config = dict(
    n_head=2,
    n_kv_head=1,
    bias='none',
    parallel_block=True,
    init='normal',
    init_std_qkv=0.0356,
    lr_head=0.00372,
    warmup_steps=200,
    schedule='wsd',
    batch_tokens=[16384, 32768, 49152],
    steps=8404,
)
MLP neurons of a small language model. Each row is named by its layer, matrix (gate and up: input weights) and neuron, and shows model dimensions 112-207. Each number is 500 + 50 x the weight over its row's rms, rounded and kept within 0 to 999. Numbers have three digits each. A neuron's up and down rows have the sign that makes its largest values positive.
After each neuron's rows, "fires in" lists the words (lower case) most often at its 100 highest values on Wikipedia text that the model never trained on.

L8.gate94:521432439489515537492521587448527561553493501453467535464519398436483476486464443556533628501472485524449452639537506554504516669439475547466598527403475431519486429534531494464494467505477547450507512492515525513549440562474477573441530535519515444490538507547467364509536472549521536474
L8.up94:575549464425515553469508565457493508468477470523537575560523497451429481426461487514413470546479470429511428594514575493582342464449568560504532410417423361530435507569424599575544429470491495445459467413537504506514469441455514516480507516455449479524624502528419435417551528473514541508
fires in: "a", "the", "was", "appointed", "served", "assigned"

L6.gate127:538486489454497592383501508530512482503555552541555566508406440547512428473487463484392501527408500512529533476523583534422547423529516475497503443551382500607505469534435492533525507532497570516492494506542606425551443423606518367503532549549484497473522514501517564466568597394503493415
L6.up127:505564523396531481425486447478502484501518503548489497511513468508485413403562439488496485409439495530578458471507526499452496495509488448493536548503451494507515521547408533485500539511448433486533507588465570535520429430501396483556546510539582568473535434487503502487521470481413564527
fires in: "was", "were", "is", "are"

L6.gate139:508530489500516493490448504535450500431453501527525486535623496495392480431446495477477461509515462430589493578537481511417440532411563550478475553525556377485493509478451541449541480431519526452510476453516569465442538367539412546454469501443486523471532417560475435505417506488537480543
L6.up139:536458520610497508548498510485442510529435426446462512466551596385600509538500555487488523580542515454565484546430522468480484503530494510509474511560501534471425550439453458517521579584576484499445478456452452480466458479441501486467560683511430602509427480548505490507551436471571473530
fires in: "are", "a", "is", "were", "will"

L8.gate198:479545543527431463535424602489585517498561565503507454486585346500452470453532459444442513442547438566505490532454504415512456477503469455509484538440525528513446483535577464503531459521428561498570575408541561522403476516522504499455510465528504581529546474474481540458535506368480534542
L8.up198:532484495499471544562503540449495481485518517610462512514516584540476484528471572480484497498465443428429499576478532547565525537603469549494594511487481480532487547633549493538442503514489571487505479495465602486554520532544421470491519474550488451518517576528524450521475490513483563443
fires in: "the", "appointed", "elected", "married", "sung"

L5.gate185:402525402485519541576525523478603495440461541429363454490474503503503429459529529502473486408536532529513544491495544523598500558430472569553523473420537495482485493524551438490468506551585560464445502549516504477523433524453515523438536492436434504525576448496473473563521540474516466576
L5.up185:528451508577610535537415471498484474481474516440538567509561505457526545491476537462494488473532451526441522407452415550518501509424454568485513546424493548462507468445488518469446508497448462522491572457431406437418458439476530512536492523485523452541450594553460446497453580516491470497
fires in: "in", "the"

L6.gate445:517509438455566454519540527538473539553538480515507645514509491592555441550576542527390526519496465491437463631568455505496545454548356447457472505538550547497553544464436491533461475555586422472493467491556544415512475527503530507450469476462492559519490449556478569568507487558551464607
L6.up445:621461474556565472431541490499384468565446488567468527472517389525544494537567596506426562369569516498480552507435540492513447553536498577418509502501467626484584496512487453449508559510520460442441502485470465486533576497508522552460589532502527572548531469399516568545521597486472497437
fires in: "and", "that"

L2.gate531:462493490559551515435534463471594447424496493495467463520536390444457439470492533385485568515549506502545528637465461560513486464413487550526524491459431484423437533578519541539399525493523497459517502489567431471436447496518415577486477474521506408511491448555421480457402600569506427543
L2.up531:506524486520502558370514508515515465516439398486483460592482454448438487386493575465489490507557536532536459688586525511470531551548493566537536572564442495443448480554510504529472505364502458516558491471489445437520446445466394538497507548449603449442427428526521435541462525574544459488
fires in: "has", "had", "have"

L6.gate488:536518495538380443482444636536419473558510489512503495572444522467472487461504632570504455439540455506434554493517511473506449469574547524541532568418526483508469491559538480592457538518583424549468448438505503550548547538471422503463483554551506506548449516508520554511532400481612600462
L6.up488:456415488494490489518595472504451502524441520516566461532553432472511491492440368473527544501336495476450429506492584585440531417470533397524477516517376546514492440513493592525535445405490468582505553495490447563529474577499524539532605531455526477556524418438638532582529488552511477524
fires in: "state", "county", "river", "district", "at"

L6.gate367:409532495468528384531418492545463478447477526545424519470446476541551547505517514487473453498512530505540459485472571471524567514542486509413550509525427477547535500422539475542521438534550507402432442513386423564491476502517673493541544447549458476500460476555515561639568554539523496523
L6.up367:516505475529503437488476499414535518435592498513573572484489420615581490563511475405387495389494503491526409525585454488573458496543469490533461455501506508510489558461504467523517564477473545449514491488444429550529455489490581517487545465479367505548507565504492535550575454554541512465
fires in: "that", "to", "the", "be", "when"

L7.gate5:453537510572526519495433530497482546568487473509515567530535524534474447500470527456572500494519488578467441530493441603458381602538522605527437595430529512533546616522486510531456506495447561505511466651477588422512480437423525623476477458391509537438505557431509466569413525613500405593
L7.up5:481451492530493510551464468532512456435512519494491562480529527548493557559480530559472473456528466474402499498510488500548469510566491563414426572520521560481523524435511490443437527466434485479582472626523503447428585575492502585428543522503520597486480525599457564584483475484543492504
fires in: "of", "in"

L8.gate75:507511458446477387458490488420458521513461516567553572543461404500493496508505467392550456510488587470488484571512536519498502481482477501480478594483444511497521458460529492579499514467499601485543490441611494524377530438449521444471570507559455467540488558588472457473477555434410473493
L8.up75:509444467466470524645443511519465591439547407488480502541515463552531527520486481505510437497506415518557475502488439554491427484603597455526516467627494509534476463474445387542552518468477455550567542526480573560577513566588602513499423516505510490428460438486481533508602443483510554493
fires in: "the", "his"

L2.gate196:533578529423558529447524585506511515474511521486488537536576655544461463556467486460523472529493520412496442585579588513505445502489460574448494505456514390445491513513496561495449578491426517446450561455531526457475535443337520456529537496500554434468526439547448509426480578517435478422
L2.up196:504493511416474473454570509528528472530519428566412509551533489478495483502445512492455457482562576503535570528558507525555433545496522552493464507544486470487546608595491391491507489381483499448488411482509544538466488548500463540590529506593496442493418415512450522461534452527455435542
fires in: "as", "then", "assistant", "become", "position"

L6.gate97:477460501578495558500456535493543464527493560491438533483457486520486481482503474429475456494495509429396534461549555473449514480503452532502417588443516487571404469402461536535469534545492482432473462483560534505441543513499495564477403400564543517487453610556467459563490535530545552519
L6.up97:526529466479499480519490464560399544399461519467401489571608384512511588511523627497522513519487547404423498554459544483546509444512463557467429548483463543512460523468506446582452495484452448405493439618455455459529396554447514591536476458482480498578480507436512461508514455483509460538
fires in: "the", "at"

L5.gate30:567554602427418505427442576451509613526501462533572503573546557494539418492578407546523480551530469448578443443484453509427453510473511462458483516505543509465603412432389483472522454497541501510464468517536510507493593482498461482491517592540469484477471514456634509521469437501524618484
L5.up30:349501477517515460409399531447533473460426565502528436476581607400510504446485581469454557565533468560629493539563546438483534505495521566457593532490450539405496536565532449431536421464523485437459460579518641487499520403565425464494468545559502509518525524497443545504543466520481563523
fires in: "the", "was", "is", "are", "takes", "with"

L2.gate277:455462432498471418506503545556460443482517590515415555465506387531422530565457535531405451530447522528420551564561474587538479459521493540563467529449440548481414597483492530552451561400547414525527485519462477538539464490465417520469531461524511466503565495446515576517401493601541438477
L2.up277:493491426518451468534444560528493464534475597459411550439561445580488466528400538598428478501434512502451554542477420514537526481515536534557497545512470487491401542468501584506519523419491397501554527497468578542551393432481455500452487523507497484489543505437509535513382516624502424543
fires in: "often", "sometimes", "began", "currently"

L6.gate506:494536449418450471409493525500460459544492574451454516415422544495523445443559467513570470506572499412608416478520505455553495487448507457451476564442539475507511545493540541493523560510436517532429485610502563403546553472478336474552505491477538495585561478487370455513541541422382407544
L6.up506:459516489534472607403491453459477468435510515500398512546604456474450542440589504417441458430448495531507487455477492538456490503504557445491405563496454508540513489511548508517541441403450457448560502579513495381461472485615486471532409537536431520585499463455416544468466505464588551452
fires in: "the", "as", "s", "woman", "who"

L5.gate519:441527540455419497517463468472525500486563452461512406554431438532471502540450538403443551442394476596530433500538467562421395467366427467488516507456421609442603500501560531526536518514538605468540440474487430480479423500473537558601519542565519504433504477501454541496522446496487464487
L5.up519:487516534384516495520477535510509486507555511492537513505464416471473461402444471440592451449388452546505478483481514483350500595458529496478517508470416564498591513555553459533574470523459510385499441499505495482403474354438603543567494514471528490451455474536521468544444523457459462444
fires in: "for", "during", "de", "of", "at", "after"

L2.gate68:482455410487564453582484552533498473570529509554480420530510508446462500471444504440484421460512526484509565600444518507534466464475533571589534569496456576406598484479478550519458525435531453559534382439538420393532465554432472522527560507422560441485549526524483557393431542445479471443
L2.up68:473465401550472560492483431470470497487541478508486483565441516419597468550518419389543541536608537502485467497500584558513480496477495542564460601519514501465446485384557461506394510565506441433539526511606455466459484432481479426491451541489518440465628529491479528409398483466456464472
fires in: "has", "have", "had", "having"

L6.gate511:447558622504502500544432517487411455529510505481513526424457445478572408477517425503465488467499529531473529454520570461437566596507550459482488487525446560474482566481507540483547463500432485476476482557398536528466368436453501517405453515496497500490440481432506493565518497534504549456
L6.up511:493444453529503402401464463415409513506518507412457391472477446466608498530412466523525549472511501549462575456516588546501478490518579477387561410426509487490507518465529580490429520527450491521443428488454563470450556462533497436463471555440564506452546536546493546429493484536461465496
fires in: "are", "were", "adams", "is", "was"

L2.gate54:538472517438529434522464570516432489552494496558468621498579498571446456429492520567589448585502482423591444496448464532540516476451439420463520491494485518488528467512485569520512514518552523510569544466520491442527493486541474552560493563538538469511501499467547480526439599611524437448
L2.up54:554464542481470590562489470547522512523599477471446350475523531481519555448460579534561507507536544477537485528433562509481477563488467415486468433509622600462398441423445455495507413466544525593560533548571482439403478570576469483602437548466506432436492476454580509482530513530490555455
fires in: "the", "after", "by", "won"

L5.gate376:548493563519531564529510497419435415509502482488512482461517433545553605438438560498605386523500505551511523493583536495484489428496587397518518495429493549502458474498453464555568614496412494612505558516510476479559468466493518472544499525520492487468554551502549526483447539500502507444
L5.up376:459564527484605420477539456438447420483511530462464542495613477452495480453548602421488515505535493518531544502426472584530556513387528507452563517426475491437523491514559420512519427462473554555469414483443555477455456432476517564486518540429439485420445455374521482521477525500612596427
fires in: "after", "since", "before", "during", "by", "until"

L2.gate464:472548581510546468454523505501477546489526477552483562418450487551541460447501497394552498584515533514610500519436544511365477513450532455509492496476439606427517574500545514560538458492442537525485427534503578439505514525538566423514453531471554501414506510463527485564482601594492415474
L2.up464:492421502377516517501523552547443430511587560499559487422533475556538483493476514471550550639527498445574484571437509518458542560473599470480522497519410606447531430449526541514485499564555525582529455471455539433491558477527555487490545536444563584447525523521463549410610489474514558443
fires in: "these", "when", "because", "since", "two", "of"

L6.gate42:432350444539601521479574453537501497537568536498474468455511402398533461584508478470542486495502513515478564528445531497475520480534505491529554582433488488508447516435475560496477414508527506571594562590511456466467508534565467425484528491527570489427456543538485536519481557534581523476
L6.up42:450495532543440473502428455479366517398491579471567516448412456433545505518492522481563460519518484418491562477459524541425498482511485557520526549528463546395539614433462630517499485440486481507470493627480520479573486456475489516530485519446528440523567497429490484517478531482539437524
fires in: "have", "had", "having", "has", "who"

L2.gate548:450502554419498469463478453641477512505499422562430499517511548491540552462504562579434486478446474531552537594521549516539441517491491538540528530483464484518571445504399524444466483598475480495467558492488612473598479484502522505512566447504516386508549437588365583521509528473420421508
L2.up548:447494587400478479481532543552530467446535461540497542497504545465503521429567553517565527438501438488509605559441477484599528433529524513497510484521544426469551463410397453502487435563462533558470532474558602459565519502488513512591634504466556425503526532453469522498545536514492510506
fires in: "and"

L7.gate485:497561434544557480603458599399526520530601454562496490461531554485490518523478416555464496466468433454473475496497528557553432466471506426439489496494524480516465486558513453566343475533576537479498496489488463494487513543597518460538509498453550433455592514526516527517560627476465482495
L7.up485:421517426518503483492475516550498580514446463548519497453557481577455428515435479465488473543539462385479399486493453509471422485521499582581468513442467529475507611472572491553407564621522471411473530528471482528485513468507593464454486456546457567498424591487578409567504511504544454591
fires in: "made", "been", "were", "was", "by", "recorded"

L8.gate18:403517524513487596540534512560478478524536523480372454505521569520535446485505536434407437523556449417532482561498512541537607526554534536574446458561514497536599616459519441533379459503516473613525508537564557517512539452471563584455400526473542471505502471544491388445551527596524399562
L8.up18:407530512536463524609478470506557448610512524486415470466510594505551452509528524471443583468609431586506490493466429492511582573465564502548544559558523471413594546528528539517427557465541500578460547566564492450487515566522513459447503554544548565436557511527554436506439557486568423511
fires in: "in", "for", "addiction"

L2.gate375:384452532483560551493470550470515497560490475534467579466512439529425437465494471596483485634592497447434570552440552394465511504576539475532435483475498560514454475544493463462522467437569465487419488471365542520486504477504506534484503523540495418535452446433415513532478520515558499508
L2.up375:461476543485616494531582590517434529537477464484584483526503477498533487434508625500477486472524481581477550417430570561482533463471508564575510495556535551440538480429522512554539515487441480364533498480469497499450422474533563550457563522460551465529513489517499588504479495498521493486
fires in: "because", "although", "which", "when", "whom", "if"